{"num_hidden_layers": 22, "hidden_size": 160, "num_attention_heads": 5, "num_key_value_heads": 1, "head_dim": 32, "intermediate_size": 448, "vocab_size": 8192, "hidden_act": "swiglu", "norm": "rmsnorm", "norm_place": "pre", "norm_eps": 1e-06, "positions": "rope", "rope_theta": 10000.0, "rope_fraction": 1.0, "qk_norm": true, "attn_scale": 0.177, "bias": "all", "tie_word_embeddings": false, "parallel_block": false, "init": "normal", "init_std_qkv": 0.0567, "init_std_o": 0.00855, "init_std_up": 0.0567, "init_std_down": 0.00511, "optimizer": "muon", "learning_rate": 0.0113, "lr_mult_o": 3.0, "beta1": 0.9, "lr_head": 0.0272, "warmup_steps": 0, "schedule": "cos", "final_lr_fraction": 0.03, "batch_tokens": 16384, "max_seq_len": 512, "doc_mask": false, "train_tokens": 125500000, "max_steps": 7660, "dataset": "wikipedia_en"}
MLP neurons of a small language model. Each row is named by its layer, matrix (down: output weights) and neuron, and shows model dimensions 0-159. Each number is 128 + 32 x the weight over its row's rms, rounded and kept within 0 to 255. Numbers have three digits each. A neuron's up and down rows have the sign that makes its largest values positive.
After each neuron's rows, "fires before" lists the tokens most often just after its 100 highest values on Wikipedia text that the model never trained on.

L3.down378:179144111155103143123101114136130088126121123113191115185149080088075084098159121092091150149173187150133154130185103109185087134080181144155181074142157123151212111133120130179135130083159144129155123142121173152102181150082138171109117115150132165144154141151133157109102150099106152104187152164173128061080169150112131086102096179148105119170118133116130125144145068193157143148133111126106125069105106110035128103148159165127132132131101118143155046092122100118118150187108174
fires before: "-", "The", "On", "|", "In", "A"

L5.down363:121122100120105125132106064154103102070111176138121136085177072141161144086176106142163145176100143177106113139136206131107098113160155166169177100125161102111073151138140052094134151117143133094138117147098126083075084160125062161129192060090083148163132126101135174161102194068153105145086146159138135132183149090077143148103123113122115150157112130156136134160121141090179106116104161094132106177112131134160153097108153122112140185112212110107187135057120105082106135110123137
fires before: "9", "8", "7", " |", "5", "."

L19.down163:173158117082119140079090144123105185156088169110173091073126088087149153079123132102164146122153109177158138167145145049139198074141181131127123091110142145119086170087087126129110189156100122113204127149107079050075141135105096121105122179135156091091137110122154166116157153084136199171121131098103119135130086057160105151180137086126132156136145084167105092115153159097148114102109139091107150132141157090150159187158092112085073105088146114168137106137158164123102100139130151
fires before: "2", "1", "5", "4", "3", "6"

L10.down357:153077160110174148107145126134124171157136130172167044125180142088151129157109059164084170169127157098124114131147116126069146110162101123174136131112189145135093087151097179102160160136125086115135111176104079117108123108151129126113164170137154093093136128141129181147143105108183144140138021130147131149166199062124135181141103138092124130182054119128086102180108149132147121128162089158126126148105087133102199187148134065164133086183140080109128125154139122150125155084158133
fires before: "6", "7", "5", "9"

L10.down102:137203156137135122151154108194102082103079145137148159160099116116138133156095128069129106089098080128124086106131123133104170059092119093142088092127100135133118115218148134104156097123146082090134164142150151149057103151095157100103143120120100130119134114143096140106102129121083109055087110090180096133095154118148132128071156111150126107159109182176116145122119169088108140157129066170099111120156137154213118139135152084115175080140118150184152084097168034204124094137113092
fires before: " |", ":", " ("

L10.down121:108134095173150167102092108155135114120143194124161163178100119151185064043111072118095138119142109102142119105105121157116144104103133123135128134124140127120158039106098155105141134167130125103190092084090139095094053133105113180093102126144092135127140106107158146148118152110088111148088127000136088122158108187088187095130108118115092108170167172106092123120117138115174167079144119086152133060129062134102187094141108128113149168100139127123140133113145174116093080135101112
fires before: "1", "0", "2", "ion", "ions", ","

L11.down195:127097153090111137109161114112118135160139146131065143165118029168149144102109194146124186078134111152104160105120155139101097219062099097144147097124105174122109156114116125126172164134162151085116154114119086163125071163104153148106094128140151150143148137148117171162109150092099133114072094182063125178167109132133205161143151105131126127140145147108071114122160113104141138161140122104132093160140135138201130126121048125124065203165151089083142165104095161123135131213145115
fires before: " |", " |\n", " |\n\n", "2", "1", "4"

L4.down214:085166172163159139134102170138136193113148105124110160059173151145128118125193127144142138168097178103131080138162138143136068128098114115190151135131144156034105122155148133173135130121076133176112070222106060100143177139173138152140130098169173170150110115066125123165136137124142124133140096137135112134142184112153105134177100140075074124140122193112108062100118144085047162125101117167062151105167111118157159115091110179141098108131137159132154077136107122106126127091108124
fires before: "-", "1", "2", "3", "4"

L2.down348:115149133093125156124148125153093083120163220137126160102099083092073127083136147085142100099130142138177136141165160137072098147119185110098148090114167194091133121123132137100107134137162047137172166071122190122181095062184102097116134138164117165117114147172105136130105174146145120123115164052129132137151069082114146066139097136091133130123116065145183109121123153148135140106122178078150117153180085081120122095153127184157096080107076102104162178138177136148160105125165132
fires before: " ", " ("

L17.down143:082081097126166096124080160144154112084149113139127114184102070097098115174158107141133094178128140109159122101094143127084177142099055109164153144095177130144127135187106103147102180156154107124007106096149117085146120146149133140117097112155120083087115111035172144115110159160097163111076167142112183098155150077120107116170130127129165158158134098135093051133156076159130160173141101134135151131168099140079149121136107187106166148103159134063096104122174111115088118125134140
fires before: ":", " |", " by", " of"

L18.down404:138143154139128149033061159107130124214175130173147116138143086094144169131117071156094151140153189055145053150213115157149099124110170139086100070136144194165120134084152106116152147182172118147133137071127158207137160126132166083138166109136139154115100142092110125118130068171117150107116068117146186128098162150145104149156105141107111140131171123133159157110118084119154171090105171068163164130126143146157106128109110141129065112129172139113171148158120123095130161124106126
fires before: "1", "5", "4", " Ham", " Long"

L17.down127:139180116117148173107149155124095087155175170097104121100180141136173127145188090131096143146112079117149131136150110130130132122169165191122106144158177107101099157071076124076032158124093094145090097120126124039157117123111121083128160112136095094089159154108190132068136123150194126129158115207146131103065123142105129128171103148072095177146188144192133194138152188147163110111080149101148150167075131110163129172130108115096103114087149156151152108137103127130111148124122127
fires before: "1", "2", "3", "9", "5"

L5.down165:063110141136126151108124153171163134106126151137107124167108127151114110104088191152150089173150187211151160132129161130141180154148160192125173128112151160142130106104139160155133162124193153096120082132211093141168099100111095128080110107135167212127106173154065145136118154140165101109111187055124138153141151129177118095131117178121142117107123100168121174117138127143147120155118129130120058176090111156139123161168153129133101117080112122114154176080182148131100083070092039
fires before: "0", "1", "4", "3", "2", "5"

L3.down254:127150157103159194091121165109106117134112133128167144064116144130128139116149133138092146193112151099153130171191105061157174102116177094135170164145118150144165113102156122145124102142130149120181149185153186132122112163101130109112126089147130139120142151169134203101105119046068150148147143155128102084106163097130049165102115147113120123134163125145157077096157103121102131143102101108146115114148110102105107027174186210123124088144172155100096039165111150090134190106129151
fires before: "The", "===", "-", "In"

L7.down54:063127183144139098105097158140132128171143146089180115119149111141153109128147147147134166153117140138134188198090156156166135122095074213080148114062119155113107106113117140102093117146122168120152097103099129122085091107129120165150130083135132236122181158174131108133118089160177124164109172100127160135057133120072131170109095154127110133143144089047141130101083109135153174158093053130119110104106120107160145167118159156087185138156183106123133148140136102153184053160107130
fires before: "1", "3", "0", "6", "2", "5"

L17.down176:142110124153142168168159114136126128136129096098098185137117174129123091146080087166089114093132105162087141178226174133182126154102173173177091102148124160153150158080139147091097120156095103087134142140070128101085121117164118068101117054075120148142205169102100131084162126105089152170091117100116103081117104146138129062096107166102112154128189129135107142134107098148058157079132160077174125144195137113136113174162136133110163152152160080120122147071154107097147171125143120
fires before: "0", "1", "2", "4", "8"

L15.down339:179199035153129122146096124162148122117103148141199089132138132102105075094126040126083124139092149085151118148144124181121138095119127157094117096150136126127148133158084136137093107148126147115155118152133182108119048085180118132115088173115100087203123159170086095070145170141074074139186162138153138154109184123099120186126079126087165100180129138125116106176091119122120145082091146128133223087123152144143104107127073099149130113140112143125133093159117106089181144134121119
fires before: "9"

L2.down164:111134122133103100137196121116114160156112173147110167148136101168104108091142136170151118124165134085104138158117143095105102120151149138146144149070139120141108162139103149099175087099100109144029130164124085148124054141086083122200186179087142083037168134067122136140144071159077077169100154163137110104173146070139115104138174100136158092100116146137116134104119102099093104150184132054113113116122144075179132137126167084082150102182098138149139128176148121098159161103178124
fires before: "0", ".", "5", "2", "4"

L17.down333:126196134087166132142168120127157102157080173111110138182161141131129140105183128081115139144129093098104068124130082115121133101156066118144139098145070118157141143166107145109151113147086113108167129147141112142130096127100098156146125138102140103102123169183075093139111131146080096116100098129093046153187127153141140157145149155096161162108116231103144090089147134097077054132136137154202106154102117158091127106102116138095093147103117191147086038137053145191156151107100163
fires before: ".", " |", ",", " was", ":", " for"

L2.down237:109084090090143177154164152131063142100145087110083153154114144099177092125116171143124114114108118125138069101170107132085159110171197144191121120114119108192176131074136132105126143100164094164097095139132139154088170168124089122180124164177132147144116126193094111074077170145090119128132124084096115103158073131171128150139138153190162067161152082137191086155127088173149146077147132104134143080118102119142164088114067138151127141139144154123124160068163147200138081096096098
fires before: ".", " |", "0", "–", ";", "7"

L19.down418:124134140110058174128091165122113141172178121129059134108179089089077166156140146151096242145138205100120163118131161123133144094080092139139157121150136173122115122091091107110070131129143124205096158167144147128097211147164076142127108116170110143155188158157128163126142134148148146111166069132145151068122107111137117146109101158099061144095123175118150054125073160109125127095084094084162187086089141114123116066134114153152129132156159103109123123120158155108146122103133111
fires before: "1", "2", "4", "3"

L19.down365:127127135120129079092148101105079150116163109178172163113145120191110165179158082087188122103122119142169182129176136192141135110166126109151073091091107100146098148072154137161153172141137132153156108104121150064116134121172163150093142160150134096118155198189115165098173123084105099130121067104172101176130167134142115172084152073128161144182118114089136135088131094052128162110146101122188112173143197113123135168131097135129180200160138112152074123170110121089164124137108128
fires before: "1", "0", "4", "3"

L11.down6:118153083106138129143120110191099060086127107122112106173123151109079165141126139099127132144108113126150106105133084055164157138163185122102144083116142073150089154106087125128136137209120138138099115140065134149111115101059120112081090140179110155099141169117050087117135070135116093123159098176162121148103129147124207169141161119124106139196197149114114135212099139113205165160107116110171175159121101157128121178109113080104138139170178097141095150170144090149127146129141168
fires before: " |", "0", ".", "1", "6", ","

L7.down101:107104126115075122061127151123126132104125109060182167142088145122178165117117145130080099126088065124195110152205187110104128108149172079083112129150136109081115115096102107136091140122179108166081054140116168119137175094089104153148107156112173149107138109112207079132060110102155170179126105137087183113142110130116125163115125145117088140126111153105086133095101132210094071135152133125118140147080095122044141160149067118109136123146140077172147132147124170165099114131142127
fires before: " (", ")", " |\n", "0", "6", " km"

L18.down183:152088065135151075116150152141131108149111091201126119118104151095078151076120118114115137149154171165179102196134157055177141097118135073132093105146153100164061074105104096059122125135156086094111140111118160106143052101169113100141139123107107110087154081133130083127100159170089134078140125145124113160105124184139135153089113181103147164118134142122160096138159185156115089118134079102138110136111112145105102106135074062083196106119070116145111130109101124039171168087116137
fires before: "2", "3", "4", "7", "6"

L7.down321:118094084089086130094153113148164148110048134153223118184122138132180156079125121119145104117169135170145130103160166104132168144086141116142164068100170110133143056084113191136169147139104080137084140146056110141160137167186128113145142106170103164134158110194151128128124150155097056140172111103132163147142158101133129138142079110108103076120100100091163164122115138144146127099169182075090099149131088134188150157153144100184110153110083130202070102134118139160103117151106147
fires before: "0", "1", "2", " |", "3"

L11.down117:151130122109082090163132068157108144099100093156129177130070130120079094159119119182111105144141120144195119129178148098122156115112144088117140144117133068111161177185161056106095145123105137191069102165084139128189127132076159147182134083157127147139194159186176156120107161128138111098070181112110155122091135104056191092107134124086142127094165132137112069095102101174126110119185136149131140161107187120101141160072126149080169116099130136115171112115110129192131088144106128
fires before: "-", "|", "+", "ip"

L2.down427:117102122137059126145144061156137119143162119138160104132151130100112096135156117114144121136124126190081187163248143137152126113078139091151126084175138111086143099127160108168123115110162085130141034080140180162126151131112142133114109103130103136107161125141119143082118178113154115108082108182142123131123172140040125135120114179123088147120060110107099135146132146160184148160136133096129077095089115084037154105145111159128089121137143120106076050115099091092103085186130151
fires before: "|"

L9.down193:088164078098110125152136127152159124117125152166136075111133126144159090143118104151107129140174124150155170067114176146056096098076140156138173115124110164156107138086079106100087180175079175115163089203137089104109054108147152171074148134124097079114068144140087150152107163145127166112186131115151113184185173221076161127097098096102107110131087092129131115099123143135132098146137150081184105135103136157119128070139143138116161122124109101102164122102191111189090156134095126
fires before: "9", "8", " /", "7", "6", "5"

L9.down55:090164151081122180116118130101122085122124134086101147165106122087168117150121172126152162162140156138128131112141125098098140053113107100205145016125104143145090158138144157166151134176064095187050131084115130118175130136156204084135159170187136130172120149088103118145124138094131090114104155103142107173131147087143150102101153058067132136170146143146122147120099150129106165105196140133188140104119152094054103138123119128123145158102170150147138073062155119128156118109076143
fires before: "0", "9", "8", "5", "4"

L10.down135:149115134136113134136132097135135197173084096139084135114108126085208150161113144151133054126129164126102113144152075090158206100160171089159142136160127169100106120098141073153124134112083132169153096156115142117116068149121102084131161093076120167170116133164102104157159150137184140158108170155113176148115158160069116115118111081103111159141124070092159083170110121099152185117136126115111154182175109112168062079171096127098163146168063167124078085120102114198116093149131100
fires before: " |", "0", "1", "2", "8", "9"

L11.down74:140085131093125112166160162133155113070121146091153085142120093181125136061122092105105077144169066118139091137141117125142094150114108101143078109143065116111163150098190114143152165152165124168152141152122117135131131132096078164148215122155090166143114122184081104091104168079142136159113121081161151162151069224148126121111094080123117101173215100141166137121157162077142126124123126157137087137128104201150149123054101127080155143116118168082113089090116084112144082116143122
fires before: " |", ".", ",", " |\n"

L10.down442:128135124120152129092120076146137170135151120071098081144082142103211087109100138166034145182152119171183121176116164193162130084129075108159106121143080122106129107105111102170137164134133182121084145130130102163124092142175165103100157136129094161132093162158103052085097174079100143153130125102140194091152108076116120129143170140176159145117130170156164087105141125169144184048161151115198161138156140152173139108119147121139104139131129104092073139123149112147076090143101141
fires before: "1", "2", "0", ".S"

L10.down248:136105106100102157116167100119091150096135086142092099163110108149139156178148087096105139167086150147166142167169081182137149132064100158128117079126203176118083084100142039108081070102181115140146148127117139118134111138112098109109147124131105147150134175041175136097078116079149117111111149059102125087143077162098150106154121111124099104111120056133090129151166076146151142170113168168156073136173116134136134113170120154105126123131141109136101197132055071081108156105163154
fires before: "0", "1", "2", "5"

L17.down299:093084128162103137162157179154117103059144124169164164100187146126129085085108064137097152102054108136109109083113160141081114099088156120086124065084181160159162116138175115121143173098133146104190077131142154104090146151106112103159109083132072145152137173122078154086118134102081106111083110183109155177098167160095183147156131164144173105132141119109126170130127132121146149155061137079108191105152123125097097183100101102088200091145144168158114094081112106109133152140120153
fires before: "9"

L4.down357:079144103132068159118113133124071148112134083133129126152124117115097111133159102108152110145134118168069114138173142090071161100086175141112139067212186196125184091135129144124131113076126092135163099116137149094163165157133091144122095127140082085084180130157131144122069131126073121091162136139183159087127125147089163136111115158136117127089151068119108086163167145226156162187142169122132020111088123115077116168192123107122129114132150117135136070120115086128145130109151138
fires before: "|"

L4.down189:113093143134154161128125103139120163189109074161127112100099160110182151228120091127124139134167129147159114122070102139141165087154201177150102108119084088111132106139102140113115095142136117139160088082079161157108159157090066104210115125170152156101108064094075131113116122112139156149121104129121127120099078106129148125154089160123037156139205142124154126134123184117156152080097108113121102118141128110053113100104085114117193107129093155082152109191165061159131107151156133
fires before: "0", " |", "2", ";", " |\n"

L19.down116:094139149169146078107140131163181102124052182156139112150092154179096175058159098186147130134135119122055146112116115089124114136133178127180079064149163111113194081101164101163113171162096055078096111119134169182122111134134129171153123145175160122089117152142103157142107156075066098102128100098128128147109055108203165136154133064107096142156129146093080162095105101166109161182118101169109121106167119138160117121134103116124167126121075110137125094103106111137110142102168142
fires before: " to", ",", " until", ".", " with"

L10.down141:186160156173160069161159066069139162150114107110132123163111135092140145098157124150137121111098128123144104159122140077098129131082104151066102186153102153066139111123139140179127117103153191147078101091125157105137141135149117134163103126196171174136131145134154086147117114109158068105049155067093185130126152087199205079119150114134140143163099148157090196075125104129161107115099144114091129144125178082118106155108132175135106171095183166121064087157089135122106123100130117
fires before: "1", "0", "2", "3", "4", "5"

L6.down438:134148092054122140070159097117107103208099111095108123142130111130133121125115117134085136149128123140165133150161164121118108090110240138138143125093189208116112111120189117135177082068116081135112199147099073114122145133129128117149123147133074190133067153121135159153129116130145169124115102075161160093084089097124175125200181141124106121119121118126132111122174145118070161110124112167173103177140121099148069176129084079154079096082139126087144161107153098151149096161170100
fires before: " ", ","

L7.down225:118091134123155133071118111149132164132122084106137108115097093131150140124178093110108132095140101132130188110122156122110166156131114123101136138106079155116160144135127108120234095128156133086232152199149109154111169174158106136125148091127164152174121136116201162123185117153171125134090109051129148148174137159113145133170150101076101208115101146081119123142095147136129083127150100068122090137115195125118119093128201123137125128126136084115109085117094151087093150094036067
fires before: "0", "5", "2", "3", "1"

L19.down351:177116150119151081116140114172110155120140101104109107158107145122100112103146150099125105158143093136132194095079090147166102082132095120139141134109086120106106106114116141130109110199130122076144111145051127114140117143091152109104150079128162144194115154087144168151130119117088065182129070036119105124166092118132181125088140140150136158147132119073080097184189171090088174132150087033163136136116138138140170074184122115173189187171123122132085096156103157158148133122171096
fires before: ".", "0", "1", ","

L17.down21:130135078119208096130105150139193104099114180110094095148127141098151126148182090112125126130100141159152111140134136121089164115045092128076122165169078158117137091123205161110098114102137075168109125121110101158069165127145069145076084141189147126111099180180101091116112173178171151142123125069148067133124114093144170155160156190147170136120121152097164084100072127110129114128118149094129156132177162118139134106143074160118171127177133113081158091106144101108162194149115081
fires before: ":", "8", "7", "6", "9"

L6.down446:207126202090141149180090110068164108088131152095102070114138091072070102166146187117112121099132189154110129118112104128135121127083158162167103096111110178144147119122173069170169120078116127072090109138143100110193097128113086130143121190124182103160123125191115167125097117162169079095096114064130142095118163105151110181151111116169084142159126143114149124127150108162152113157140155141135130109123105073152113147122111132119061167064170132117052091105137132128129151191151118
fires before: " |", " (", " –", " |\n", " and"

L18.down357:127142125133149142120143159117112166174155125167135190156092150171191112140126189142102150140163124115144194110176082131101109090098139114220093088129085142139137158061073166105115190160144145105127116119138060125123081144137149111157094171137070093098105125064088180092102138104071121085094196120118070132185106138132156141110182170159121147138104111109121136134104125076144120077126134133135153134110097064131112131123125132099101178116111175131157095123167052125178091130193125
fires before: "1", "8", "2"

L10.down236:195116110166085144091123134074154169075167163056150111139099121160084084151100071139126140141087147168094081132146130104138153122096126143142116100117122167122118134101206177154148160117137101135144134174143062155135076115169086165146152151184120128163148185088118180139174137113166109126064093061148139166130102117150102140104160145111134090144152158157109145201073131157118109154173148188132075069146148063157112172151115123153088138102143173138114146121102136172121192112088100
fires before: ")", " (", " |", "%"

L10.down264:159201127157149078100129122176182147130123135125133135190097089114139112157093117143113087171094155135176124131169186151148164109092122193191105154079115173081073200121173148173079122108117160131135074090075132116146058133140093177069147150137167068112138118102136115100117141159154136091100166109149111133122172179124102174115088178148109122170122142129190154118119126112123157123110107129175138052167130095151103153127163100135180091128148062104079138142083105111115138157161149
fires before: "0", "9", "2", "1", "4"

L10.down267:148128108173138151153190140112147071123125168074117140192119125063076173124112128130155179185151061097168125160146092164143124143161107110137126064076123160092137135145138129157097148116137180088169107145146093144127060159134176170087159131107099103115126164218188115105130137128119165160115113113190102124171117141132015131133150140136145093129106127130154137090114138128132150140170085144114043153166103141062117170114164156114124188130123130085107173093121070137110134118136128
fires before: " |", ";", " |\n", "5"

L2.down22:063153167153126150078113114162119069141138130150091145117103147150114122117137157145108154132107144091120183116127108123134194095149089124120157143082137153126082145165126107109138177114119134144130163166124034120092129106107080177145099104101134062105148129101173139147171135175145181146070199034097078110140145121164128114121166095073174098086093122132160107131140064099150117123179080122147117074110162096112146133154134160201162181093169098111088149125134149156153132057183117
fires before: " |\n", " |", " of", ")", " from"

L2.down378:062146121154105165150102118145117087099122148121097120103165138150133129163134108114142116194139130111153067108159125130148157144108095169190136141097144174041090117155097146160084128080044126109166072194103123101140096084142088101136157082101232148113120142066127132100152101128186142096133095152113129096166117102140084150152152138062094132160117091097090095163062145093105089132113185188140125139115099138129113123066083107101116117119147152214108133115144135120134138117086103
fires before: "1", "2", "3", "4", " |", "0"

L15.down324:091119134105116091141110146124105075079140099121115162109093097151162158132130114105096131094092105177222085125149129097123155124145123185060152165096110135049088125101132147159104114127130119143148054047061190137141123116116143054143190087112163199100117064197162140169108069157072114118067148121132101138148110112130126129125137125079150139158109145113136183117136169134145133152129134129153070140091093090122111171147135183161136130111178145133134100115123079099101175162134110
fires before: "0", "4", "1", " ", "8"

L19.down423:133124092109131103141147140126156124167139170128127165118170164173181115122070087131140119088199140075092116148108152157121157158077106114122146124146099125165102141157178117125150111112155053133140122087137077113100139110115149053185090100128128189081112108140133139109092150130144084207118249066132038138151110121125130103120106077192161114152168151139167115043140094116155094130163112100132145153139068121138143177187119139123135128142132082142111102076107129140127120115118153
fires before: "8", "et"

L9.down236:171138126132097170125118146168186101176136109121130089201082099123127109127156111183153107105179128165123165085088112146136135137147113126156097052105085145119122108172117102090196142111165124091225143135116140129138132163159176119140182101097187128141142176136157113133134097158136109081142066026171092166149148155125080122143136158114168150101124114094131130120093154152126091123149109103171139099208169133095130103167158095153109157124156122105089116098131183083057094102078124
fires before: "2", "0", "4", "3", "5", "1"

L11.down434:146155103127153139126156083148096119131143048080139111127094163151108152156151120092098129160103110124144125163234094138096167151081149149165125095107136107137162180103117141199158155113138119213158109188128133030104157093133139128204156106171128122179050144112205148089139129155120108108136090121094138111136167149134109161122093105110199136133112131124127199098115119174145136139131178141134138172138106090087093120142125144124117145086149127094098199180146132169091149106104119
fires before: "0", "5", "4", "6", "2", "1"

L9.down20:131114128161136141162082118099103164136163123120117123100084172090076118129104094124112143131119085129136119209179162169122167115122138133134145069114158115077129096137131075216174155120092119158109106207138143138121118137142080147077102190119070118076156128174121153102091148115083189086129145197136178184110136152071128126091130132132102134086123112159153125073147136182178086172113107122165145125063166132093120119095139211131065087111100144144130151117152116112096118096094080
fires before: "|", "-"

L10.down79:177108116168111132167135084081157127149128124137130090119201172188145129186179142143144109132169143145154151115174091117085144134177122106141135102083129101152053144137160119156114132150107117180154119110067091125141122021111104100152145135117149119153173101155171105093125133104094107134106172118138118092172127053119109136153103124088159174159145155124089106117195167142069123109125142079155125141073087097146150179237120098124121105123104150039110153104139139144150093152114097
fires before: ".", " |", "7", "8"

L19.down39:097150141043128133121138111198166123117141148122105094124109116132102149113115141146128169160110190193170190118176177142126183124165118155125167127164117130068114182097185121108161084131136085135145178150153098126122106129155151130155088112136126140154122189188125175177161148127110148101149147098124157177118075077098156125153117184132148111062177136126144105113106151072156071120035097176141126064146087087138161167140176127166092115119112081151161155104094090101107153149162122
fires before: ",", "2", "0", "4", "8"

L4.down432:128174145104165117195093083161118107165188101141078158095107093151153118164085101088051166126066148140105091181155149169136134146144127151122133099156135109097161194102075163114178100173099166120112128193129090106075145142081115134100138106149146168147100133125121099097150092176108116147139112133140129044102130116162145120174104085133103089171123105142127134121175120103135141174131091157035159103171084146062171144186161088165134107091135111143118191148087092127118151116122106
fires before: "1", "0", "2", "3", "7"

L14.down13:057059091109181123124163135192199124123187104088135190128144097132105058091161073166054081111170121120118123163141147097091137094121118130130136171099157148136163131115120132013092127129127134160175127102118091090068125125148132173109099111116143140073159136094148137191176116114210150133144129146072095100167120125139110172186132113152118162136134108074144129097124141138096116142167113089193127141166162170099115161171123104133137159124131101130106115122116109173138136115167155
fires before: "1", "9", "8", "2", "5", "ur"

L7.down272:091135064047135109071096119179141143143161189141157122137103071127183083134134145111098174159134150091160141178207132094169120147106143085140082132140152147145117127121166156151145125132119147103143166155122120169133074111124112127118136091139093122166069127117078170119136100102067132142135091110107131096093110126129104166106107195135109104092151135081122071094103111192151122143125106174119065117108102115134117044180103166060095134173131116067164052154194123133108127137146097
fires before: "==", "The", "===", "In", "A"

L18.down376:121144139161084122075146167127108148140125163112129109149116191173143171110131126143086160142138043141129125159158118086165149138123119163065104112076119142121143132146128137143144142106185071135135132148089114095122155111100155139160159138176171174068150063139128144059160080162121096163143176158106167062077102103157185141105116193136130170158192086051097128176142133164094101113084098115103115145138138093149155188126134098137129140088135141137169112125089203067130131074097091
fires before: ",", "2", "0", "4", "5"

L18.down348:119140147097113127108147139117145115127144076077090108087094172155105135150145114110158105144098194149118177119062114099167182133119114136088156121136071138088139156129152103129170112108198105178170129172141123103128139158147065112158162098125172169143186113126135176063173121113122075083097123162135128080100152135154088156135146143063141152080127137119105163102120130161101111138085078107094156143144166086165103180178140103116121171098220086198108195086140099110078131108148085
fires before: "0", "1", "2", "4", "5", "3"

L8.down157:093126136105111114199124123122102098122091127120193112163166128160074100181208144177113172130150138154097176119166110099176133058137134098105140028208153171058175155110143134126163136072134154158108073118133137206130161131127151120116078169116067146163155174153093162136098105157070110144104138155185146075095123164122148099143117140107145156134086090126150151160142135180121126138121133135158072064089125128106125109115136135113115110135130109106100088090141144116123107173136185
fires before: "-", "|", ","

L14.down24:138107140116065160120142156147147075110171146166126116156153162116135155138073095127047131140152105128187097141183120138161093119115088142158130129089111144152108152131108096103177190094191152174061152117097074085127121183146095107124094164092129136087121164149095107127111107169107126159152082132117169113110083196100136133089149132098124179053109092151077112189086112145110116064142073175205099105134164183112121064157117107122117109133133140134173163152184149130101127099140111
fires before: " ", "0", "1", "4", "2"

L18.down180:114122096144123133156122082201101144165086136134103125098134188184143155185133117138119130102151136183164128161169151132138144060154129135116147130126144155058066133154203142178150177112111122155098122140084128114126170132146107164169151067171158086189191165123142123134105181101104083066068193104123129071150111112146058112159137114108135166125061062169130103116140140155143150135111145125113076111156161091124191145151123086116115079133128152106124076094103155157095113121106082
fires before: "|", "i", "|---|---|\n", "|---|---|---|---|\n", "|---|---|---|\n"

L9.down270:146146091068135161145112053142120160102093126111120165121099133145140151118065100113152118129105207164118132111059138155118137138059171082141116085122139075156125082104153098101106099162127090078076145103099190091146127118112086150089102110125129133152159127216158104118124132130053067099128129068131119156095137110122216113133156159115138105070124137100163148126133133104150126150139116063082053124118122121144182132115106102184138135143129082108105039131183098141136083121113124
fires before: ",", " |", "."

L17.down410:169131148105158160125120087154095099114115063165115057135110120090111144169137103092184152165114116178138150139070100123109099140119164169143090135143085132100119095179080127110166109083148146116062131094085108131197148111116132138140045110094120138149176181148172120129167089159143181137101162177089168132161083149100122163140134195106123130099129112194125142124126130109108055158145073152160086180148112109099170123083134102149150067113070128159129188134083123175095115169153139
fires before: " ", "1"

L18.down101:108130150137109074108147099145062152135060077117149167041167140129163103165175135117132071193173151131141105165073116092134139142160107126172141105141169108151157141112125118135152136150131174141116112031126115098084084154170100134179106098173125186106074117120115117155141142126127148080196112118121115092118123149143110110168162067091039072132123162150092121137147081145158115137148038124103058123108110165085140116159142150135135104121106143109165155108137139075114087099107103
fires before: "0", "6", "2", "4", "3"